{
  "parallel_block": true,
  "init": "orth",
  "lr_mult_o": 4.0,
  "beta1": 0.95,
  "z_loss": 0.0001
}
MLP neurons of a small language model. Each row is named by its layer, matrix (up: input weights) and neuron, and shows model dimensions 288-383. Each number is 128 + 32 x the weight over its row's rms, rounded and kept within 0 to 255.
A block is one neuron, or neurons of one layer that tend to fire together. After each block is what it responds to, as a language model described it from the Wikipedia text at the highest values.

L2.up246 [139 113 173  88 141 108 160 170 114 203 133 182 157 132 137 148 117 140 127  62 105  66 130 155  97 105 109 104 106 121 118 167 100  83 149 107 148 128 142 152  94 164 169  70 106 106 134 149 104 139 147  92 198 110 135  82 100 132 100 166 170 136 127 158 141 134 124  96 137  86 170 117 181 165 110 172  94 167 155 129 151  99 138  89 112 156 138 134 118 102 134 150 146 143 165 156]
L2.up520 [137 118 108 130 157 128 151 115  67 182  99 132 159 144  83 204  83 174  64 180  67 120 114 150 173 132 164  82  99 144 118 150 117  53 136 120 107 138 169 151 142 143 157 137 147  86 101 123 122 137 144 165 131 114 164 113 136 150 108 149 115 139 203 155 105 184 118 154 101 113 161 185 127 145 118 150  59 128 116 133 178 121 183 148 135 138  94  96 120 101  75 137 122 128 175 133]
Description: Year plus comma

L9.up326 [136 146 113 132 148 107 166 113 100 157 158 104 103 171  56 149 132 109 132 135 128 120 128 165  62 173 106 116 133  97 152 153 118 101 114 141  52 209 121 150 180 151 146 143  88 107 122 143  92 122 125  78  82  98  87 160 144 132  75 164  85 122 131 150 127 164 120 138  64  40 245 189 150 183 125 116 118 100 145 146 135 156 199 140 129 163 144 115 138 132 149 180 178 133 148 132]
L9.up689 [114 135  62 134 140 111 159  52  69 146 169 113  81  75  73 174  47 140 171 124 161  85 163 130 176 100 138 200 150 102 140 166 159  97 163  61  88 121 136 107 107 115 127 119 128 122 166 144 124 129 185 144  97 103 117 137 171 109 102 111 122  99 118 135  62 174 146 154 113 146 197 161 138 188  79 110  81 165 114  67 163 189 147 153 147 139 156 158 132 147 185  45 152 153 148  92]
L9.up1008 [130 157  72  47 103 146 156 105  88 149 113  93 110 106  96 142 106 188  92 147 122 158  73  67 132  94 104 192 123 109 134 109 121 194  92 118  93 204 160 178  73 127 115 138 126 112 137 133  97 171 165 101 144 145 140 194 135 202 130 138 158  98 116 154 128  56 138 120 122 153 133 140 162 120 132 186 116 156 162 150 111 116 126 165  80  95 136  87 101 164 147 138 118 128 133 127]
L9.up1074 [104 136 155 164 161  90 125 125  44 145  75 114  92  79  90 113 132 144 135 114 191 192 118 175  75 162 138 169 107 137 117 108 104 158 118 117  94 126  72 120 131  95 187 100 131 153  98 158  83 100 122 169 220  75 115 147 172 113  80  95 143 143 102 147  70 106 103 128 153 171 142 118 104 144 119  87 122  81 117 107 179 149 205 136 118  84 150  97 122 109 149 125 156 167  81  73]
Description: Prenominal modifier completion

L5.up85 [ 91 101 122  74 100 114 135 121 135 165 129 137 120 135 163 168  88 140 175  82  97  89  98 118 159 149 127 116 112 106 124  32 119 100 114 178 153 146 167 107 175 120 180 119 121 188  92 132 129  80 203  99 173 219 174 123 115 117  91 135 114 134 154 136 146 118 146 107 105 147 184 161 123 137 131 133  95 168 100 114 122 111 149 113 101 119 131 145 106 125 151 133 119 128  91 163]
L5.up351 [192 170 139 157 150 135  95 114 101  92 112 108 141  95 155 149 137 177 146 119 116  96 193 115 129  92 120 151 169 152 161 161  85 186 168 126 161 104  91  84 107  83 102 111 153 125 112 117  83  80 108  70 128 224 105 124 126  88 116 148 141 114 174  83 152  51 135 122 117 157 105  89 149  77 124 131 120 108 118 145  82 100 144 196 115 129  94 127 157  95  86 103 150  99 118 160]
L5.up520 [100 121 168 133 161 112 122 176 145 126 149  15 177 137 151 146 117 140 103 126 170 122 161 107 196  98 112 110 130 138  88 145 134 164 128 145 102 101 116 115 145  91 158 160 123 133 206  76  99 100 163 138 112 132 132  89 130 118 106 128 207 120 107  93  74 115 127  78 138 142  76  87 118 133  45 114 147 147 165 121 109 141 128 133 115 121 124 131 126 148 140 125 111  94 131 103]
L5.up521 [111 124 158 135 114  89  91  55 154  81 125 134 106  59 122 145  98 181 156 103 135 114 119 117 213 157 150  87 173 114 155 114 136 112  99 152  99 149 160 111 158  91 124 158 155 108 143 153 164 106  75  71 160 148 169  74 101  64  85 142 136 123  96  91 137 119 114  69 134 108  98  82 114 126 117 147 143 131 121 123  76 158  94 158 119 107 164  90 120 164 126 184  94 182 175 145]
L5.up632 [150 122 154 103 152 108 124 112  66  47 110 153 145  86 174 155 129 139  82 159  87 184 111 127 176  99 129 106 128 138 116 175 101 103 135 129 121 104 101 125 164 132 114 136 146  98  97 131 138 109 100 105 158 211 170  94  84 116 119 146  70 141 132  98  82  95  99 110 162 131 110 189 148  63 155 134 101 103 144 187  92 168 110 124 131 136 137 147 128 141 107  83 156  82 150 185]
L5.up708 [133 128 217 110 147 224 144 103 141  91 120 164 125  82 114 144 122 153 145 136  80 103 160 159 132 139 111 127 186 105 122 167 143 130  97 161 127 174 125 101 103 165 102 172 150 123 174  87 135 129 116  62 154 168 178 133  91  59 170 148  99 141 101  77 168 128  97 144 169  82 134 115 138 107 139 112  91 120  69 153 148 102  90  49 116 134 113 177  93 111 130 145 154 131 105 156]
L5.up1063 [107 117 160 112 115  78 156  58 148 119 145  96 172 122 136 109  91 185 120  82 149 148 182 181 181 117 124  75  99  96 157 114  78 115 174  79 142 145 166 107 150  78 104 154 170 132  97 138 150 129  44  68 119 161 108 106  85 145 161 120 169 118 163 196 127 144 181 139 118 169 109 153  90 130  77 203 192 143 120 147  87 190 130 114 160 116 146 120 167 143  88 144  71 159 183 169]
L5.up1074 [135  88 171 176 172 131 143 103 128 198 120 136 103 124 167 136 155 126 134 113 167 123 167 211 149  98 138  98 125 141  84 100 131 144 173  88 109 124  69 118 174 152  76 106  94 143 153 129  78  84 140 105 161 119 136 103  95  91  86 138 169 108 127 114 123 114  94  99 132 112 134 115 146 102 127 105  96 133 108 107 122 110 115 111  66 151 100 114 209 135 121 175 152 142 147 128]
Description: Intro phrase boundary

L2.up511 [105  72 107 132 112  86 104 118 143 149 140 114 135 102 134 118 107  73 170 117 100 136 160 132  77 158 125 133 148  95  50 200 138 196 116 138 101 171 101 100  94 110 147 124 134  82 139 135 184 118 138 154 148  85 182 111  85 123 112 124 171 182 131 110 107 129 121 125  97  49 215 135  80 157 102 154  42  40 102 127 121 150 100 128 109  75 162 121 120 137 103 138  96 159 134 158]
L2.up1010 [187 110 159 117 116 116 128 132  59  61 144  90 160 115  86 113 187 109 111 133 149 119 117 104 113 121 121 145 188 139  71 204 126 161 130 112 124 168 130 153 133 115 153 140 133  90  87 158 151  69 127 172 126 108 152  64 104 139  93 112 123 159 149  98 142 103  93 172 108 115 152  91 147 181 133 111 158  70  90 150 108 198 122 112 108 119 171 133 148  49 170  97  82 137 164 170]
Description: Wiki heading markup

L5.up90 [140  83  49 116 113  55 131 157 126 120 140  64 121  38 112 111 103 141 197 102 137  93 119 104 119 116 143 132 118 121 100  97 144 159 130 172 116 123  85 134 131  99 147  55  97 113  90 121  86 129 184 169  76 176 153 141 112 138 121 156 118 154 137 127 113 101 141 158 139 119  78 113 150 135 133 144 102 146 121 169 103 165  35 125 104 133 182  74 155 118 162 155 104  97 124 127]
L5.up186 [184 167  94 136 149 170 205 121 110 123 154 159 128 148 151 150 160 147 122 101 185  84 124 189 159 195  81  93  93 100 194 125 107 126  95  82  88  97 109 116 214 115 154  68 163  99 125 111 146  90 174 100  86 140 110 135 142 182 133 125  74 109 105 123 104 131  92 141  86 154 172 174 126 135 124 184  91  95 130  60 139 110  59 101  99 158 118 147 115 129 125 119 102  75 220 160]
L5.up200 [133 178  88 186 132 121  51 178  44 143 101  85 148 129 127  95 107 107 182  70 134 123 130 153 103 126 165 155  86  98 102  93 142 132 116  89  64 105  76 157 145  89 142  86 103 109 166 192 147 155 178 190 137  89 100 176 137 169 116 110 115 141 172  48 101 112  89 101 160 207 184 132  86 153  85 180 125 152 120 165 130  96 109 138 120  67 172 105 113 138 158 135 141 157 121 116]
L5.up580 [154 100 197 112 186  98 171 128  89 156 158 155  83 101  70 216 108 134 119 171 179 150 112 171 127  98  29 121  89 113 172 125 120  90 101 100 162 121 191 135  76 111 133 134  99 161 141 138 158 162 111 116 140 125 133 104 109 164  74  97 133 114 119 124 108 136 141 112 112 145 115 128  66 122 139 164 138 110 161 112 148 113 166 125  85 101 149 140 144 152 139 126  93 161 113 177]
L5.up613 [135 117 114 161  93 178  88 100 103 133 138  96 122 177  69 138 113  82 189 131 115 164 136 165  82 159 113 115 139 128 146 110 135 122 102 169  86 148 135  85 155  76 158 115 126 186  79 185 125 129 139 145  96 163  79 134 153 160 114  94 200 114 144 173 145  80 166 100 112 101 167 175  85 141 113 149 156 193  75 168 133 143 154 158 136  95 158 133 140 142 118 124 126  92 164 155]
L5.up622 [169 170 141 171 132  82 128  69  94 173 106 120  50  87  98 114 123 123 127 175 137 128  94 118 125 151  74 119  92 152 166 125 169 203 139 182 141 156 168 112 114  89 136 145  60 177 111 179 131 152 146 169  92 112 113 127 138 146 160 151 131 169 152 145 109  90  75  62 151 136 119 148 122 120 145 123 165 151 129 152 156 128 136 126 130  97 145 146 139 122  95 133 169 123 122  88]
L5.up877 [125 123 105 107 125  60 153  89  19 134 152 125 131 150 132 131 105 136 102 153 198 102 106 119 113 209 119 144 123 126 155  91 131 124  78 163  57 137 136  94 172 149 139 112 130 171  96 182  99 141 104 161 122 104 193 149 175 115  60  91  86 118  78 131 128 121 132 112 104 138 119 140 114 138 147 163 114 153 147 132 141 175 158 127 174 112 132 111 121 157 118 113 118 156 113  77]
L5.up946 [118 146 113 186 139  92 126  81 144 129 122  69  95 119  65 141 138 174 110  96 189 160 146 130 137 125  99 163  66 165 180 194 197 132 106 175 117 146  84 167 132  88 135 178  97 153 136 166 146 153 112  68 123 102 108 150 152 179 162 131 119 151 117 167  80 187 125  58  85  82 177 109 167 174  87 136 114  76 106 123 130 138 130 153 124 130 136 104 110 101 182 133 116 105 137 135]
Description: Word-completing suffix tokens

L9.up263 [193 168 105 144 143 126 167 110 150 125  81 134  97  52 124 160 137 167 201 114 144  86 135 164 139  77 148 137 100 128  67 123 139 140 112 130 142 150 141  93  79 125 157 149 103 133 125 132 110  65 141 126 176 129 117  56 107 178 146 149 182 104  76 156 153 122 159 168 140 130 126 104 196 107 164 125 143 102  95 149  55 163 127 146 104 184 146 131 128 157 162 129 142 167 120  81]
L9.up359 [148 158 132  75 140 116 165  86 103 172 151  94 129  48 153 151 100 195 142 107  75 160 139 155 147 165 129  68 142  87 141 205 148 147 103  99 128 129 111 101 128 101 141 186 129  95 181 137 116 149 114 134 149 208 132 117 166 139 172 147 132 141  79 121  66 103 126 143 132 145 118 108 152  76 124 128 118 167 133 129 108 169 103 102 101 139 170 119 169 190 166 102 138 179  99 100]
L9.up834 [155  68  88 194 172 112 161  62 117 109  59 146 149  69  67  84  95 154 106  58 137 117 147 135 199 151 126  86 114 165 145 166 167 144  68  87 107 119 126 119 151 152 170 123  91 123 122 177 129 149 116 103 117 145 158 148 208  77 167 131 130 131 121 211  68 139 140 104 139 129 105 154 138 193 154 143 135  90  95  78 114 178 118 151 100 166  89 120 173 120 144 156 129 157 169 116]
L9.up909 [154 131  88 158 131 122 153 121 126 102 106 191 171 145  69 130 170 190 106 117 119 127 129 151 180 115 148 128 127 146 118 135 152  97 144 138 152 178 126 129 136 112 166 127 140  72 154  91 138 108 171 122 156 148  97 144 151 140 156 137 155 121  42 135 151 110 113 129  98 111 128 142  91 128 190 121  85 106 157 148  71 143 118 193  94 161 194  74 134 131 191 157 140 101 122 171]
Description: Transitive verb before object

L5.up170 [132 141 148 123 136 155 174 139 171  70 102 163 140 138 153 133 155  91  72  85 111 137 139 175 142 196 136 165 134 135 196 130 125 111  39  98 103 125 159 101 144 143 169 153 139 136 151 137 150 185 103 131 145 111 130  88 136  84 127 159 140  52 144 189 127  96 100  75 107 125  74 106  92 122 123 103 123 134 138  89 105 169 106 102 122 187  97 143 144 133 204 111 104 154  90 162]
L5.up343 [151 109 134 184  94 173 133 128 158 151 159  72 147 109 133 133 107 136  67  53 101  67  81 182 203 153  77 121 172  80 113 100  55 128 115 171 148 112 120 126 189 114 112 113 154 156 137 163 133 121  75 155 126  94 150  85 182 103 132 139 179  82 134  93 157 131 138 129  81 104  43 149 156  93 193 152  95 156  87 162 128 118 140  92  69 113 111 125  97 132 121 128 115 117 158 120]
L5.up439 [101 108 157 127 139  94 165 135 192  97 195 145 142 146  73 100  82 134 107 107 100 131 121 156 119 115 126 115 146 110 108 156 153  75 162 147  78  66 151 127 160 192 111 100 101 132  92 112 126 193  80 154 176 113  82  40  83 149 121 132 162 103 192 152 129 113  78  84  64 142 128 164  40 138 148 110 145 109 158 128 120 182  60 145  94 133 123 141 127  92 152 136 113 135 142 129]
L5.up474 [102 107 120 122 137 156  83 136 144 142 151 212 126 178 180  84 130 116  78 107  93 133  80 163 153 106 104 159 182 140 148 105 159 152 104  91 116 144 138 125 148 161 176 155 126 134  98 130 118 153 149  89 134  69 145 113 123 115 130  90 124  60 166 136 179 138 116 157 126 209 130  89 135 101 140 114 117  58 104 104 110 110 128 128 114  79 146 123  97 231 119 117  65 115 147 141]
L5.up588 [ 97 100 149 132 140 142 161 133 117 168 154 167 145  31 132 159  97 131 126 116  85  95 109 193 214  99 130 123 144 127  91 105 110 147  95  88 115 189 105 126 126 178 146 149  74 117 194 153 110  89  57  99 153 133 169  75 153  92  74 155 148 118 143 124 108 178 128 153 168 120 137  92 159 120 136 118 118 157 105 118 107  91  76 119 123  95 103 123 173 175 136 144 143 150 111 152]
L5.up647 [146 120 142 127 110 135 143 104 116 149 126 176 122 133 118  97 134  83 101  97  99 198 126 124 119 160 117 103 177 107 144  80 136 177 134 127  89 125 135 125 126 167 168 172 200 138 120 114  54 118 139 130 149 111 137 128 144 102 122 106  89  81 103 119 150 179 102 136  99 112 111 199  78  74  98 141 110  82 111 185 104  71 167 155 121 102 172 100  87 124 160  89  93 130 138 120]
L5.up683 [141 106 113 130 153 170 173  95 120 115 141 148 204 121 112 151 137  62  93 165 162 139  83 154 172 162  99  94 125 127 102  99 163  73 117 133 117 161 178 132 171 132  72  94 122 147 160 153 150 105  79 224 164  87 146  96 169  88  91 114 155 141 120 119 102 129 118  92 179 180 154 141 101  69 111 141  99  90 105 126  84 155 137 130 165  93  81  37 114 108 145  89 186 151 189 135]
L5.up1128 [ 88 158 119 144 129 130 102 132 168 146 140 199  93 108 102 134 137  85  90 115 152 100  99 153 155  95  89 131 120 155  85 137 160 100 142 168 125 124 107  93 155 156 211 157 131 136 160  95 122 160 164 154 115 109 144 117 159 168  70 148 129 166  93 124 129 118 109 105 127 102 132 163 113 126 114 129 102 221  92 106 125 132 160 138 107 121 166 158 149 134 139 128 150 105  90 120]
Description: Second piece of split words

L9.up85 [127 126 164 144 120 115 200 161 171 180 113 142 110  94  88 111 124 173 165 147  94 117  62 109 152 173 166 121 165  75 107 153 180  94 171 150 167 162 100 112 135 124 107 125 143  96 103 124 105 141  74 157 160  42 143 125 140 138 196  89 113 133 152 172  99 144 119 172 150 207 158 111 118 108 148  77 150 188 156 168 105 166 101 128 149 137 172 124 151  87 105  99 116  84 156 166]
L9.up312 [120 170 157 154 158 110 133 197 119  86 106  89 128 164 162 124 159 141 134 106 132  93 109 106 119 144 139 240 172 188 105 150 165 107  94  90 155  98 151 135 120 127 127 148 141  89 147 123  89 133  64 126 141 121 170 179 186 160 193 108 128 139 112 151 159 130 125 102 109 130 133 160 168 152 163  94 150 108 157 124 134 123 196 123 130  93 154 134  86  95 141 175  92 161  82  96]
L9.up931 [ 94 128 166 150 161 142 133 116 117 175 107 166 131 123 108 105 120 180 130 114 127 193 116 112 158  97 174 156 168  94 131 176 145 146 134 161 135 157 116 164 145 144 210 130  93 133  88  98 108 168 156 207 141  99  91 117 116 113 106 109 149 114 129 119 119  91 224  94 155 131 105 142  47 134 108 133 105 150 186 140 154 153 123 130 185 148  99 187 136 101 114 125  99  93 144 128]
L9.up1093 [ 72 195 120 135 156 117  60 133 147  99 179 133 155 166 125 116 204 141 181 139 165 142  71 158 165 165 121  99 186 131  70 159 124 108 127 102  90 164 110 157 173 116 122 156 181 126 122 141  37 162 159 114 135 144  79  83 138  91 128 167 114 138 142 172 111 107 208 101 126 187 181 159 105 111 155  84 138  95 144 146 100  97 154  91 125 129 144  76 120 164 144 176 116 139 151 110]
Description: Track-length minutes digit

L5.up124 [186 115 163  85 170  76 129  89  42 122 141 123 170 104 197 162 125 148 200 130 155 115  85  71 109 161  91 100 141 129 119 123 143 100 109 138 167 154 136 153 144 128 113 124  85 170 155 130  80 112 182  70 124 182 143 130 150 125  89  92 143 121 128 126  61  70 131 122 114 197 174 125 145 171 112  75  84 152 106 135  89 108 150 103 147 103 125  85  94 116  83 157  72 133 135 170]
L5.up281 [115 118 129  84 197 133 100 180  94 129 103 134 129 116 164 173  86 164 203 154  85 120  97 100 176 159 160 111 109 148 100  84 137  69 164 127 156 140 138 161 129 152 114 167 119 156 111 114 115 147 136  97 147 212 206  94 128 150  50 126 113  92 188 129  85  91 109 117 146 134 116 106 206 113 163 119  69 139 107 172 101  81 104 114 116 144 149 152  57 112 100 122 101 114 115 156]
L5.up318 [128 117 104 115 183  77 100 109  81 172 124  98 134 101 163 170  96 187 175 138 119  92  97  92 198 119 130 171 149  81  94  85 129 116 138 125 161  82 103 154 168 107  75 132  92 137 170 149  57  89 175 108 134 179 137 133  95 151  62 108 107 139 201 143 113 117 154 110 110 151 115  95 170 101 153 125 108 168 150 114  87  89 136 108 125  75 148 124  80 127  83  75 114 108 125 145]
L5.up604 [122 132 131  56 161 153 122 134  33 132  58 145 162 168 103 137  67 118 168 135 140 118 146 148 108 136  93 103 154 147 148 186 165 140 107  92 120 196 145 152 146  76 129  89 139 106  59 106  79 177 127 128 153 101  90  39  70 159 118 151 106 135 115 105  71 143 174  91  94 151 187 135 220 150 132 106 114  92 174 118 128 126  85 106 142 137 152 180 180 151 169  95 174  90 164 140]
L5.up761 [ 90  92 104 101 150 127 142  83  91 100 156 113 191 114 168 104 134 121 117  79 111 113 163 105 115 100 115 139 110 132 105  90 133  75 107  82 152 100 144 126 120  89 120 135 109 129 125  95 167 175 185 119 153 141 133 106  42 121  87 172 145  62 125 142 113 140 145  87 145 104  99  80  36 118 167  65 157 129 116  99  92 108 115 102 154 120 140  71 114 128 136 165  95 140 119 154]
L5.up901 [145 148 138  68 181 116 100 165  72 114  85 146 168 103 141 111  98 185 152 154 140 121 137  92 141 101 119 105 125 153 103 145 138 125 158 126 111  56 128 156  86  92 109 129 121  98  94 123 123 113 145  90 158 202 125 141 142  78 149 120  79 131 215 108  88  80 138  78 118 135 108 127 143 106 127 136  78 150 113 181  75 150  79 150 174 103 167 104  97 115 111  78 122  95 134 174]
L5.up1022 [155 125  84 133 163 164 142 125 115 170  79  91 123 137 108 167 143 144 114 111 172 103  97 140 135 114 223 104 139 155 147  69 177 128 114  58 140 141 132 140 108 129 122 146 155 130 131 163 113 113 112 174 166 134 150 101 120 129 104 165 123 171 223 157 147 133 117 137 110  97 139 146 161 137 111 185  81 106 138 129 103 167  91  79 139 145 118 125 126 160  92  79  93 184 169 176]
L5.up1125 [128 149 157  73 104 200 186 188  68  88 102 124 100 156 126 144 130  90 120 193 114 121 127  66  93 165 140 111 102  78 120 132 118 187 134 119 128  67 118 123  77 141  86 106 138 192 155  97  90 143 135 195 160 171 162 129 151 126  94 133 109 121 192 114 151 174 166  68  65 151 136 207 131 145 140 108 140 140  54 128  91 113  60 106 131 121 108  83  63 101  74 148  90 165  93 161]
Description: End of introductory clauses

L2.up308 [129 125 130 137  95 157  61 120  96 161 140 100 129  90  97 132 130 155  78 144  78 122 117 179 134 102 111 159 102  96  75 145 174 153 147 153  78 149 116 139 114  85 171 107  96  98 117 139 127  97 155 141 205 104 132  99 147 175  99 126  74 116 132 170 101 109 163 144 143 152 116 157 104 189 118 120 120 102 101 119 148 123 170 167 112  91 157 148 108 133 177 161 179  57 131 100]
L2.up792 [132 152 130 125 104 135 122 127  39 140 148 114 148 146 114 131 141 123 140 128 108 151 175 132 152 112  49 181  93 139 117  89  88  70  82 137  86 112  93 155 149 121 142 126  86 129 140 163 105 118 159 122 157 140 121 102 165 137 105 128  66 152 116 138  89 171 134 109 159 150 142 184 107 164 198 145 133 162 132 184 190 123 170 100 122 122 151 143 167 135 140 162 125 113 137  98]
Description: Participle and adjective endings